config.yaml
num_hidden_layers: 8
positions: "rope"
rope_theta: 10000.0
extras: ["capped logits"]
init_std_qkv: 0.0287
init_std_up: 0.0411
lr_head: 0.00943
warmup_steps: 200
batch_tokens: 32768
max_steps: 9498
dataset: "wikipedia_en"
MLP neurons of a small language model. Each row is named by its layer, matrix (gate and up: input weights; down: output weights) and neuron, and shows model dimensions 128-255. Each number is 128 + 32 x the weight over its row's rms, rounded and kept within 0 to 255. Numbers have three digits each. A neuron's up and down rows have the sign that makes its largest values positive.
After each neuron's rows, "fires in" lists the words (lower case) most often at its 100 highest values on Wikipedia text that the model never trained on.

L5.gate760:131106149189100135143133105156139125078166155127124204100141068134148145115076088138176136165178135129126147158119130130112133186139121105099138103178190108101113118132104116150070149145168090164127143132095133078139155169152120109116157144160152121141134202144197177147117190095132174142142160132092151130102145136117195133139118100162094161101131093119176157159073063201109090145088
L5.up760:045188128111133154119066141125152189139144072147174164121136155090129102114162110092082153107137120135083088203156099111129097135165127122141112094115137139158110148147132118114085136149060083159126145118121144097133150152133085105098145076161139108162074117165103131094130163161107060161119113137169119138080147134118125172117096130104133161093110152109155148158168134149141110174127
L5.down760:095119081143085130069113172124145151134194164182112170224103155101128118091138150150131091101088104178060159158106133083139169052099103123145107080178108120103154131140162124050088125150114163103113134143149126137131112140102160190174098147187113115062066136150108079095125130143124141115172055126107143177125143123148130147144112104156115051103101104180109184119120107143139133111141
fires in: "for", "no", "during", "in", "until"

L5.gate12:130127147123071182114163120173168157121076186114107102143173132132177098174084158104116152150094165122085121132157152130132121134132121126117155085154148084098112120154134210099161148203118150121115099133150148139100131104115152128121123124121167073149139159106158124124093121128135071132141133119137139175119140095216082121145157155150090131146147141126131171093133115161171102157158
L5.up12:165088158161120120140108146133211142161088156145106170127173119140074108189144150138176135070120140187129148091180161101186113067130107148153181126121185100130162157103072128130181138124137034114080135120188104182163103125097073138139100083097134136087131103130190123126161182129150157179137164110219118118147148104150132092120151179116084086115111106128144103142156105145130098169109
L5.down12:110143124139121162158135115132116163100077129145111097128051112173138107152138074117089142116182140127093098171181206109093167119104074153163110129134146112188107083153107111112116201162132145099110149151126164150169134066119099144121123157178099071093089192119166148151037148113144136095147079143082107122135197131093085183175106177099081113181030139136101134090112155187153135085158
fires in: "an"

L5.gate429:149111094137183063066187143120127190086085174142085150117138170102155128125122162147112161143154080117115105100135108163107163146125179149051073113180088183133114151140112102121134120163116087124159151121125062095087196165104105159140165102089115124089171107172168115139108114133108151065089183160160091076166124142140107097085090116063110071085170074134103105136151116114127111131083
L5.up429:154129098097151080117138106147109107112133112104080164089131128111157189130093112132064142074121139130143141113125184153102118125157145104078062135141089170099139147072108080153145118098178091163119089071126155093110076065093081136103101127149114153084103149128170175124124129147124132103185109144116144090147130142133130135145104083094199100085115110080119102143112095150124138102068
L5.down429:103111158146154078106128159150111164106135092147170125158179160099134121136140108174120094148085166142102151097105086133150124111133060111089046132153100169103140198090176150163145134099180067145146108071051148099109062125111097126116124140184152109061113094134097086143166095085168114072169108127110110112124144158122139105102137138114104063137114126141101101135169200085146080142094
fires in: "a"

L5.gate312:087121135137141155116204148139129129130108171157107121114187083172195176128113118072167103108102122137160173087192128153150100062118122097130129079134134145136153158089097119141167132117163075101088095119145130151174109087143142106093109191130137123124126165136091131126164175117150139146163126125137118118076141074124110137134118175137117086115100130151100148125118094056123126038090
L5.up312:116123140137133120139154103153154114078169145133094126103148126125124118074116155169115135135153134100168151180176111167162134151156101166140117111032100032107115069110132132098105178132098118132100058093128122111124125116150160182086068126118155145123126112131102127120146117150130118178116141087114134143099089104168217089112156140097160120164142155127194121143102129121141151110022
L5.down312:132140103162105071140150120098103132134155133116087113090180187109100152124144131164113101071089090090151152035100132131135152150116134084156183165192187089131081109115160120104090117085104154124115206192196120128160149119160111125127137073195124173089115068089082146118110093080149149149102111148126127137098204158147093156083126136131128123157177045139136109120113082164142092141125
fires in: "in", "to", "of"

L5.gate1233:146177122122137120131106132046154095116104103080072129124137101167117110098144194158095121114189103187164083108138108140158121108167143126108131057166135174165123120072132134118098157094136126120140110092105167072131103107135176100163104109153145082153146131152125088126167109173115108130136147123094074125151043079116122094113131148169164114117158142131148114117124045157122206138123
L5.up1233:136121131165124116120174140152080061109105123169142143139055115151173126103180105185168229168160123125138153105134124127150128152163052186107078129152110126133144128130112131134157116220153196148097126178119161094129193107130111111090129156079091148158179148136164096143158122141107107073108194156110151118136138109097145125147109054092159106113154124148111165125114162112172084142140
L5.down1233:142131106133132161107129146098087130149124082175218152129139135153106192075106173134148102119084153170107145142098095144116169160129096072117077157076133186101183173119113147190169143086124106116115104141158098066184097126104143084127157090119147125115128139132117171141091173176142173101113091144188150143141140181159113103097109123116166127058099141149118160114137141061116154091119
fires in: "a", "s", "that", "wrote"

L5.gate20:233128173087151118151102108122135122078118102077110067116123129133163127136127101078119118140117137131175097075131145119124161111137113165109113132118082106086085148087094119170182111122154137134130199132116111188170083212106110118123139120046137170177137101102146154100106170130107128093097085079112130091130139140174124118086096127139162091111145108148127158094150152097132130108081
L5.up20:136146168160150115112102149105122178139126147169110118150170124110069098145108177148159150111147141150171145088172067138114131145108137142114160063091177184138104075104117144192029128116157150081144147120128152183130114108108096129090124078133088118173135115149158049116131158162164090157146121116168128124145146082203199152099075102129116144132193178118125062065174099126110114188158
L5.down20:162161137118095096166109129138125114167108120162116129184128162060147197099093140155199079120069179105105147116111139131122095102128158076112133129120113145102122127155154037081132099081089136127100129067153146122154128161162127145142154096157128165099095090142132110151100140107112118125116178155167174145196093187070145185121134140132155133144106180099125135136158194136088107118086
fires in: "or", "and", "as", "including", "are"

L5.gate370:163129172173108161191122160114157113129120133149092096171146155123080150144141065144117110135084136134108155171160187049089151145077133170187176109128137105115170060106081121101116066170147074144105058113133147105118032145112096080151151103120177136094106128155171088125123109147138096149107117205151109166160125049153130145183168083172098154087129134095136169095155134107153127117108
L5.up370:084152155102121162134124185116155141110118175114129131127106088156099072144137083174174117141106107137065140130076136107174135178159149131136251125154135131191125155070081151138130119117101154114143103140120121126088117090087179100131138122147160163102098208112139109110125121100095134110133070106093146140118085167135126074103134087142109125073193148137093129179098122108163061050106
L5.down370:101084121152092158098171132141147170109155118143146117100165073107122139090170152118129068091159134158120051131092123096155090139191100095139118161158148111155123191120111137125119150132120076141137097142140096149058090152110120094172160093138119128110130165094110077154116087018137078106151152106139140149167165199081151134113108114113154154086086116076086098127136170148109083145117
fires in: "as", "same", "due"

L5.gate299:142138095138110124076095159077119079170133155099137108152163138035168111165068100116107108067220157117122079121097233147093121125122161105115115178073103163127151155120166144181102110167119130138069181138125119145203119160146135114115158088190101128087179169089188121151116107115120136097140118112178156102097083152165160072115111166134138112171130081147132114140084114085064087125103
L5.up299:184158078109127059054196143127138142142145087154172152098104102092152158134120118094098161065162098064173069145147160151123133117063133055125127134126183116119155186174130068106166059172168157188149100106114108104192079126149066110157228154157119150125167167115146108158098175171155134118095102129153153155159144171166165080148144122117160075150116104136138119102093128105123153138135
L5.down299:198159214169157121155116085133142128076097113125112103133045134172115136133140145120150112116121134139139176164173119144079170098186166163193061160143139128118168108091078110129080122115103144113094122098106073157115128106100127105120121091159151149110110094224120138101107182106112148139120114142135128075158124128164130142078103078084121047114167110115135031138159141174134139130169
fires in: "and", "on", "of", "in"

L5.gate926:110146127061183133068109196085030082161116089105110130153127092136139132122176140069115103169140124119122131156121157150122178160161163135137101145165155114115121178119059169169080079107162157116130129120157149151192171125122162166204169128127126115109152137138116107134166158110129102123101138136186076113155132091098115144116179158105159140184123110126131197109147170118108133085126
L5.up926:179140160056124148086150128134126130143159153104080142096235140127102128101085129186194157112177101124123102073129124139137135141118128117116078168151111127112092107113119128100139124135082098158186115144122161151137100127150081105097134111136068186171083170151164112070159159091118149117114079123164133172111091114166143136092125130156153099164103135103116159096145133097090155114160
L5.down926:103157116151139106162096077108130165134120094119126134107093139125104130110197092153123145100120150152139147137099133130127137140102123136106167106159130151096096125170110167096065138181070106131119113138104142140195095149122144100141091114122125158185154134108207141108090103155134125142110147100085183123119096136136159138103079136158151179137152124115055163154123109110118153147115
fires in: "or", "and", "but"

L5.gate382:156078099094153092103091196071134122116135120157074129151105112056109153045122110100180147135089149157088090113125134110093151170143138121135120173120123181177131133131135139134105096159156109126102114081115096047180133123112115156124163157166129077097102133124189137139080129081129118088138142118096133110099194171124104119138178151122157130129101176077129117113129105163120101082159
L5.up382:083076139125129045087143171131149148118106090135139169156153109119155110087151092121115120130151144160057170082168108164140127141163172156121098071173141158148139138120123144159142119122143108099141182121157112094087158155136112178121109117073155176139167094148164091110096155096187115131136055143132133118088104121113143121101110148124102121065111207108120156206130153172173153092134
L5.down382:123095137127114162106081157085163174141138135093101156140072117177085161142158109116153131159135111142142116131128145135167131120177090105098174087152085149154129189044120098103115140142099074113152089097148106075127129092161178156158130126162092148156200120151119094083101106114125117156117043147062162096120174078175147142109138104106142092116118174149199053148196151135107105130187
fires in: "two", "three", "of", "are"

L5.gate928:108175150126137147141167102106187154040087100160100087100127176151177153101088172132144091112126216083103150132150139193107109132110141117127123112070114160138092117137156110137124134101085134117103077074190079105135161114126173119112114153139120105120147132113200094152176202157108141079134102134130127121114101138078112123118157134092118166101162187113136100098109098119178129167134
L5.up928:165152140149159129125139075085043120155103101159020155181136132140172139118129211100112095121109119100131124145171166124123147107096078176156116109119159135110157189138135113066101125150089096101101110145140134123090138090102137164121174073099115135121158107122139191158117176113099114092175115069124051132153107146113128119125151140113115104060108159146088117150073169144117134105126
L5.down928:129120177186149103178146145124092179073108163123112175137172125140174176115127152067172118110171133115158103126136143131134139116152136138137075122141182108140119099086115158094154131154177102114120169091161084090126120085015128137080161141112106160144173180178170122152156107167175115113124118132118118130177141080109117092122155133160110135146108099166158086171123137092196126153103
fires in: "a", "an", "legislation"

L5.gate1191:143162048144105097125121104123100111139087184111066110110140145100079074181137118107158207110157156116112168085115119031104115155123155133132094147083097202130094141115133139196098195149139020095034112082113193071146112160144115103111116121079083124112147145123023142114099098147085112121073095130181199161148129152185125078150122151160121107123137201171122191113117134152127109146126
L5.up1191:167137120140140078121119116111182123116055161131107150207126130144148159138083143154151116168117131222180124115107084089087146111114120000148132094073121138183068180118102121066097069152122132163098103202148124122133093121112155148150136139124146028076101181073089111089162087169116204177163108118183194129132173155070136084117128076200116124139095125131155146125107142046100172120145
L5.down1191:136139126202124145135086136173194151122149086121149150149167113198099168175119119132072184177149202147152138132095080099156135151169103123169113175094131127103165137177218116181129117133148182115156118113098135123169142126158138190152092183100105123148157157148111087097111127121116132136127145126039148136191110077193128170092122112112165085130108127153128140150108142117109139073120
fires in: "is", "for", "are"

L5.gate352:193118115117127082124119110174157139172115191129097119083117144119128161139136173097097150134154179116197181138081112177141142089082173138129159136089145111129110090133104105108135092131073132106139151115055155095152109131115105072119121127144112112103088090128150174155124094088100123157106126127146116110105143132149158102108070112145116088138147221075123142120138126080114096073149
L5.up352:132199137101155126085100156139138079112130139103154114115145092170109134099189090169147096098150128155148179165134068109157127122112197102158154131169180183111159105117076131147194142146139146147163065147113079096117104099094162102148138183164150143157149157095133131157156142104168141048104176113123118116135185121103136118062151142074170172142065162152090140181170145112145100193102
L5.down352:103119155124115152109096093102173146060121087116146123139141116210105089158105207130138075136118089166121100083115153143144073104112130137180093128152086176144075162067179091111084150160181100051113091111096143128181147187112124078153057123099156117072116067159105188177114147118127163128119138100097164098136153160118190172199084195184177103178115192125115169177155107177180089147125
fires in: "had", "was", "have", "has", "not"

L5.gate780:108109100139086114118175036094133108086152132082082117082196117117135189160144146125159141137138147095162121118183080100140204127168103133117123128129156189106151150116110174182095095109050141103089126127174119172137146174138171146166174076079137093072117111118137112115103154085134162139135166136151163136150097120218107142106131115116116123137193101161171097128124123126110182129157
L5.up780:121145074163126104125177117100129103156153149119139107095135181132103097127170158096075197142085166107104179116092084159108191122093144194141161155157147160144114073120094131112105108119118148085122108188121172147148131175093126140177124141081135077122156129093133137110062176089121112113107081120130112174202062082111105180132144166139086140167126097164106123116052156120043108085177
L5.down780:186122085103094131149099116115189097153081080186173139056104073176096124142124150067139189144066134166088170130128148109128124099128119179144141126174121097149093146168093124146099132131159195100121124144165141109161197120184152149118144173153128142096088118098182117116079172130143109130120183059140086187099048127093143144136119117090099063126142100207169088150113101075149141105164
fires in: "an"

L5.gate354:146103118113175160051137148139096078123167120128154147104110118092132171136115139099109178113158114135094126120130150081144160137147111100113159103145088161128090102155100093098128096141180096192187122106171133111238147129149138170143173158123115073157161169148100104130107098143143085157156131148130125121131123164154122137113100178175117070130070096080139152111165121104108178099109
L5.up354:111136129168143146115150066134141144083187144155149156136154102093168129078107111102100136057183124104132067171064030085142165169077101101072097181132101129125076156089089119140135078170109135147150157142181187172139100136152153161119145093147171131125113097113120080209095174167130091061139132092032118136069129169153102098078164137139128146101153133090130119156109143203156172111147
L5.down354:147125126132143180080102118112095179093144087143123167171133107106112147188077110100094136085117131110110117216138086129169142175100103121145114145098135113127135148057131124172153127073084213093126100123101161158131122083177130127086128109172173124080093091110133108117122105163118144086141144083198146113131160100128076056065114106109141154137169162127097198134114154163118131128108
fires in: "as", "was", "is", "re", "m", "be"

L5.gate585:074117102087163105130066149085130123161147103159196161135151087126151147184124071112175164175123195124180091111151105097119130188109174114158095121108156107112140121163098151159110101097137132169222095143054110179069161159131159205146157133143092128105047187091127117152185119106127107123155114157106067146082152117120151143097139078092084118098118175157157136140199090171159084099082
L5.up585:163179103106115137124137169157137092065132125111097129141129050106089098218201144146092099150194139141144163136147120059118117096106131126157101135121161110162130175088106155144142114177143156154142156169131129137105116139102129129126119134197106112116130106047170138135102129109099096149154147116113119101116143047154156144111114152142166114131187090129137159136113120087183117177142
L5.down585:156140102142138141076075151172119127059128058110102133118141117149048090148135161096084158169138082133095157182127146129098096126103136144147198132163158097150086128143136110100069056132173076142119174111146152143124146084095074134174069078107124131133127084053157090069120148182125108166062108099125126144158114090169170127146146108081173080140173142134144148144161131165130118106132
fires in: "as", "they", "and", "but", "he", "who"

L5.gate661:093080095093103134073079174090097153138137162140140182110146190094107104158137135180156117172097051094127106133173099131099155112095160112108116144143142147188148156121066128191072112145112108150095144082139163146157157139098118123142081055087127202095114076165094133120179108176128082097098183122152065115119174127154116115120136111106173114142188097071145109127153109118103056149122
L5.up661:147147181172108120153134089103098142183150173064101209126093090135117091120092148110122186167058131061109103121159106122153073147146153135126171100102138188143162147083123114027053139160164088175125117083142160134121159168076127128177103104142104135077152136166124117132172108132080104148148089154081159174146134125125097157123080080085104152123106154190164146089109115133100095112109
L5.down661:199137157111126091125079178212140140140097091153134147128128131142032115177141175115093055093167135176115150064125153099086158107172211126127085123094181082094102099144090120051129153145090118121128180145111103121090115130162079136150108110128154180124128118101101123199138194120140113109135123104142130143124122103128072092157171094173149150155149145156092158177116136130126096111068
fires in: "of", "to", "as"

L5.gate903:117110089132060097142144159109159180099119095063073207143147152111120127087115079113143108140192166136129168068178125125154121119200170072082115119133163124121116167141129086135138106192133124137186146192161127133164105150129117152182083096131083137132159146084087134136134085099151134058119128128125133119100158112089100131072129090111136127137144092126130152124151126124185159124152
L5.up903:075117099146139142128105139125074177144092164154089147088150163143169084129106097116089051113114082086139132119080165142129155110127115150133104090128134086195115141138125123095155138096170191144134156152162117142133089163165137148119130032098146095164074161086151173090100093113141124164121100105102093143122108155120064130138120128137106160131108138143111131134111141155142063067126
L5.down903:114055142112094075165125172128140131117146102119129160134125116158106156119161179155184153099144222155094185119114112149141085170194139145099096080121108110065173148183127136110079134152119091161152071150137082107125150182135120134070104127137086149149106074111089127162108172177068138122186125080142191083103166131165146152120183081085158120124145141095125119115089105173178147111071
fires in: "that", "of", "following", "this", "above", "together"

L5.gate1219:118138134186105142135101118107104037124084159093101090172075065069090084148157082117114108089129085155109119108121078065066119072155133086100073157158125131144202113074161145168085132177156117124112120133178106109136131169076119164108130124109061150121128103090073098120135152170129148136144145104131120119116160120079108117157139136123106155146089119178114134136101087103140092089180
L5.up1219:116149138113126113120132123122131075169120128102099179165093188120130106082138094085131148105155121121172105084101221104120165113129122140150074141062121176187180112099184160098106177118146143222075163139143119082108122108144128090133166172152116143132106107090158086071144131072113155107113132135085124102094138107105121250136221103133130172078176141074101161113099141140167118080132
L5.down1219:094134140165115173131161136163143130080138168173155143101106116125161089119133136183154158124160137180116116101117135180169136157148137196127146111070120136104090156141158102102142192129147140109147123146135140126115111121123105103133128155125134034127104070160160173155150110142190127135138114142165147094136153166136149153115157144126152171151141125137071155121168155107140163076130
fires in: "these", "this", "the", "such", "that", "those"

L5.gate1174:160152108144123035151136137097132088137110105111152165123126129147150152106096120131110132118136069058155083119112199120103118136145134184120051141102075160150097124057116120081136110157134098082146158181125159166035160145133119170116096142196136161109177136076143117141093134082146158110119102166153157091153107146101119114153046177181122138151106149160079108089103162106109122154142
L5.up1174:088154100111140137140154161106091140136156178148145108140170189109117144140133095175143176182122136175119128162146162103108151103100115095147153129141150099154123169167092100094086162184078156130123142107104152121178149126143168125148139121148110093175132119150083170120128119079140166101144187131136137152153123151185168117110109146144141141112134105146200172165148168090180090093143
L5.down1174:156131101105156129099131149157063111146135101149104141103147131098115139135126156134134166136173082159080103154132118153119143255089102140130121129126169074227098120182080081076125156141124133123168142131138100095166150087182170138154112181108103131073151101114100152103194135135178146134123144139123112129086116152195146152129089144158139072148120126033087070111122113127129131140135
fires in: "after", "while", "when", "was", "upon", "before"

L5.gate21:136160085095155139118107091118132072061105145105089082069128113061128107152142143159151105183181115088138139108089186050141153145126136124149157136131179096181125075113089129137170060169093098125135128130137164141123064111151164073143163092121141145170124170152103115125103140133132121081058140160107085128119172166127092065146087088102120139118142131179144151188126109168117105126109
L5.up21:168186168101122137070110181131115165119074169212150131150111129100099116131162097142072174175114173075108111084140159095110087181091123122127147127109105093146147147132082141063118118109147195135117139127164112108131092099163176180103168116113160204121137159114104177101197120146140181102172157125130131090150125112125107128159145097118154106091156135135157128127082124158093136086129
L5.down21:149151150148143165169090082098143117123162114108106093156059182127085155153119116104139124099080185164146163086141138155111141124164122153112177126147113152070059137173124109191077118195150098071154111118159115150160110126139132096154181140136085114134149072194121117126178197117095146097170108106118140163110115094080161120149134122090072072103095084137165159079163158126161058193146
fires in: "as", "was", "is", "on", "and"

L5.gate1284:163109123091090135125135142109098150144122139151113117151170120091097119200086122137157151137185152186125087088088125088158103135159127161076155125089140130146160113100126130074150082151119126115122123103107127154106125134106110176125190088126130096085130051118102112168174141088167100114082055097079088152157112156123125107100126114149094096112120122119119156137131082193116144085114
L5.up1284:085138129091108109167037127131172170096122113100091155103172147095151136153146112129115103153147089102085172124074191132146110164116143174138151109108128215173142106120129148125147099107101149133144094095168113144137099121120124077165113121045106105112075150116159096097123160121176159174122084088068159153162120113143089125133159086089092112113164152135100143132125088093117162120129
L5.down1284:132153129158148174080154114110150212141159100173129135119151142065081114155057114127065050069095115162122093121116155100103101109154123171136164134166121071138142161052150035182176102104182154109149168153092136149130091135154088106147087132149143101116179119090101138099159090118122130119187164162119102122093214178118077162167132152086136048164172140091107156110087169126077090190115
fires in: "as", "by"

L5.gate640:137117140166170057092124163100139165176123111086116090097134141123094106148170081038065150121159109128128136107122091200148150101174112136073121155135125092144154112132024067102071129130137167112122143151088120127115192119134136154136136155119152092106097105159178108086131141076126159148181121159182093149154110171157157138121121127110083129091084129134085176106181100199123132082126
L5.up640:110130157181094118117113129158116154144115105143144112129167196177120212091079127159165077145146157148143136190119090135134163113106146148144128119117119064144137140119111093086120173171052109076155140114153136150138170162173079121111133160136142142159156184141130103163086210068144153164125146114138159189166144116100198156101162097160121117131122073153112168117112135155090136155177
L5.down640:116134149093143182131109112153117139106170178126119116134093133152116104127049130168137101139117098145090126203120130104162094038136148119165092123101182113163117132135158089091189107137148126077046132168146141164157119142114112136129181149116144136167120111093125137211204173133157115109129146087129104150122152099088135109159097141096136097153092187164114126020156189110129155152146
fires in: "an", "two"

L5.gate891:090069172094131137119162148073148102108100053133155144165134131126071123171113061043133157137147178118142134136105091099153124141136162163107119102086143121127132123129125103133098178111064159107132122171060144113123124102118113084179102144176145097088091118089165124108139134132143165139164074117121153158147126150139141118098051094150079095116120140106151169148155089103089105106097
L5.up891:134132095100147141096112106109088092098085078059112159132130133095088173169082140133134169149159159115175110119160117089123153128126146134110124139187155122143075119139121124120105116117096098075128086145139162170119130133148111125081047155149181155141127117109129145111138154080090157109152137145158145164107077147100142105151108168128145129122096106138141125092093160131132108149125
L5.down891:142109167164198118166095112143158134103165123167127164162192090202103133128141139090104136161212141096116147168111131115155099122017130127161103102117171101146116138115115154116059154167114077154161135155132156103139138120130144120104134144086101123111118147125118095132144097057103115126118129128144109085130101144071088171113098121091107090110170178142089124136123111162162121091138
fires in: "was", "while", "although", "were", "though"

L5.gate1266:129116138174156099122150094125153122096140115103068122136102117137171096084118122110174177128116163075128132156164058123175144147154112211130164157121078121119141040152138139125117155124119173132130128186123110116074096116084173079168122128163105081127101154131142168098127144042097152141156074144102130172138159167115130116113171121165155173161105064143142153197110132219114068134078
L5.up1266:180091157119149137061075093130087133068117133129095096117135128126076079153127137060073085104097104139153141133141101110149128069061142100063174154118073065145123076138135133135089129144089122118154077152139164123167154171179135142115137118143135090120147158124136119140145120159062173131148146179124167155117140152172156134139134093109106119147078107080109134114184080102065128081154
L5.down1266:121124134134113079077094123126083108050095152086139144113136152151105145066136137160117099117124144162144104094167144140127135088113110074145136131088102094130166130065083095126121097072110163074111102140099161125201116160135130150136115150097109124088107131103153130143156107167130188133185115107087153171144142177075144059127143099137168142092099095097147199124152135128234123108149
fires in: "can", "to", "may", "will", "would", "ll"

L5.gate609:092153105139165144119201128119165106187123125166071087132123170179131100083130113118131082169130184120121144126159083148116136165158150159108136162135116111172152095094174144090128169103073185169136122118177128117129160121136126135116150117114109141108044106146170121085133133068152151104155159112131172126092125081105171128145105163089162151095188125107122138129124163100145175107161
L5.up609:136163134116136139128098120121072177100106106167162141153136139078149100137154139136114091096140080171128134104128156155077107142144141135127120158076106172171099126168120146103089148152172090120110122141141085156163132131141095139164078100124104088046133024100095140163120102164111109126065138103162110092110134200133105104194143096154132104088164188199129095141154137095109113109106
L5.down609:089112113125129095147101105083072136083053091120176072128148150166094161118151179141100143081087061079063088167089116117153131097092119104141110167090109105144051165128159116139162118170108132097142104121105060176091091113066132102108126185139112139144119070124090107168099165148092103109080160155150190243112161179105139103109213136126074217084183166110118108110121145102115117092169
fires in: "a", "received", "an"

L5.gate915:193114118143098161134091097126142111155174132144151107121128138111096126099088108119084164090074119067172110167141131126112105126129124190121238108143110202145128115150166082104068108121047107093180132132125106142152168177135121115097153147136120106181102135080144180135094159106099151100132151135113128094090094153197081116096093066091118158137118141092118124121142143170041152074137
L5.up915:166093146117170105125063133127134113091134152158140150099082180165125083228179145114063085151169137076177104149135124084119171100098122146144127123109123129126111126171129157154111089082127152173172161073140085147132096178121105163110124182130141109108150145089099140152113085096166089114129124104128087105110141158163091123132115152130131126068068139152116171133135164148088155128127
L5.down915:111155085078173133111126118155118160098110124207085117190124133156157126105142111151158134147123083171210127145117130110169125137112116065162094108105116078166112145130097140064131136205130149110186142110148149116135124146102090155104089109172052126125179138123180107161107071154069117165118133099118123184146189114148096104114086158140212103144137115128052140100104132153110081132155
fires in: "is", "while", "after", "as", "when", "before"

L5.gate259:087159152099094130097142087124149097099125159122142118134125153130132131117194129116156141161120160114121179110185103153173134145142170120094092103098125130155137123075147109139075093133069119149160072103110142119146110175098159184127134160091112115132039072174075130134101164136180125062130094157152120114068142125079113128155101058146125066068110177174149159128189141162062105130154
L5.up259:106049124111148106150173126126154138119143116168160125101080111073062087164081164104132125162176183115141170109100152116208120111138097136132086124157161098118107135163053112108121111064134146118146167151119096187147171105168227132151124142113134140144082150118114125122151091152115137170123170098131160181176170159114099116136133189074066110156119144126166139178074115109145141095075
L5.down259:163113097139140174102069087118114182144108061108162148147118078148088084140117196094100130141142104125133138067100136082181130094116162138162101097125165131141131182084051088125084108106143196108128113115090128137177183109122170130077090182072133122113150115121079089178149157084168092138081090141126131160184140129101155149177049103103092119142113143214184134130105088140150164079151
fires in: "he", "was", "colville"

L5.gate466:108151120165153114125102112126128123102071070179126083091151094108166158129114140106097103105119114121085105168130147114151069138138135156193119167169114118131143175130125090126039140167120152092110142119101154138155100128128130127176126120153179152144157067176080131115113071147102063132167146163125166106106100116177161155112089145138101103132145105147134182191067147152130092141142
L5.up466:139132114225142137118100124135130157108126118167145175156145150142128158140092110086105117104080139157163173118157098112139141124117124104142083118140117137107095157148149044110121141176095115162120146105185104112147093171125161141179092183146124136159116099184074072092114063164116130127211137134151114120082132113152148182103123121128122121157117114155089138207150151168172131035192
L5.down466:130136153129175110116134139119088160179048152147147090114150116141117171121104115113087133139093093124168147140130072188164204110071126140121073152104101175134194145126095109176068118132127151168115108136101151045131100133165158086160129122093094150124154102099138101138138045164107091092203110188196098146101104137185137117096131132109133127158121153160111106165095092157122168113100
fires in: "on"

L5.gate288:116133053113133130122163114129130201088121151093124113103104196111175146094186119141158113154104056165156161060106170102066170097071126151105169176164080118158217144127169072138111132181166131123121113143140105123168125137167145135038129104157085159102111146131154159117169111169099052122106130137129137155172107119174095126190165142088071139170133101145124105167074127129106165120141
L5.up288:140108143106187106164128108116138117127103106132079142156092140095182092134100149130141099109206113121150091097127143137139104123191108125175155111124119194119078186170140092160094097149171162106153072082082152141159079075166138103157082120116124153140168152122094101152156204163157179149123098152206109172136047122129159147095122126155191123157132135154144147119065104162118126145156
L5.down288:126100115092158193158128109059063112129134118089134094135117149148101116119160151136152132101126122139119146118162122081153160129147105128112133105155086123105080082075118138152081046104110134100150093085134124171157161120111121157202148136124136178129100112103128157176046179134139142124062128139132114105136204159173193136168097200045099116087162138142113050092164073109057120104119
fires in: "to", "for"

L5.gate275:121135037182111160137106145136106077121093090086109168111176122139107154115147112061156111072152129143168131074130159159123150155115133133119100166074125134146113173169136189149182099134121183137191158158053162109114148114136182085099151162122083163073126115128158073125065114104100125150151168128161106183104118136138128157098129105148149123157100086125117161124114124095079110139114
L5.up275:145136149136125109131151091102151103121162126084097148099106100105107139187140145071118114109145152173160170104174137191112189097076191088180108095097095133089084187146065179128157101151101160154159085099143105136124108120083168067141114118192150083138132151120137117142106139151123162136087096132100118055153111175194112083096160181142124157129113169171089140108172139128166107121153
L5.down275:154205149166178114092087137084140119097153136167154116152111160085126144141147127186124135143142125065154086103119101112146111143151167108173112103109147057107144113080123109108135099138181122130134132121139162147097147094109120141131122121116155145137179158134172086126137128131171111160087166112116038143086076164092101146095056118120185099105130172162116134069095127159118176143144
fires in: "was", "had", "have", "previously", "has", "been"

L5.gate930:156092166113183158136129020130195118109163120169142091139158157051122089126109130096129102135146121176182157089139108193145073111182144107082139119102111107116145139154140093115078098144156055139131162124144092229197214146150126123132093083118140120145130169087109099114174152132123151128162125171155152145071168181125102059075125133118148076124151089132165141087121092178095105107131
L5.up930:138097128162166095105116213140064128105136167149127132152101118142117102137132137110104082174081120090096069142155147043141102114137153145159125108121110181171090112167154134142113133095157135084181107118174141040128096098077105124066129109185121140124150143116149167140137177122106117093167126151135088164176138141127102089148095103173115091103130079127140169093131119126162185164092
L5.down930:155073092132145129148149159087119132099112134156148156112179149174116155127126083115105137136120159108130090139083111100145090125133134164110125107154133044136107185128150043113082134136136142103191099106142072137092177067149137130157218127131055151162140093065102110102122089118128148141214145084095101138142180114113171137150116119134169062135143134123122167141134120166151168113141
fires in: "to", "on", "about"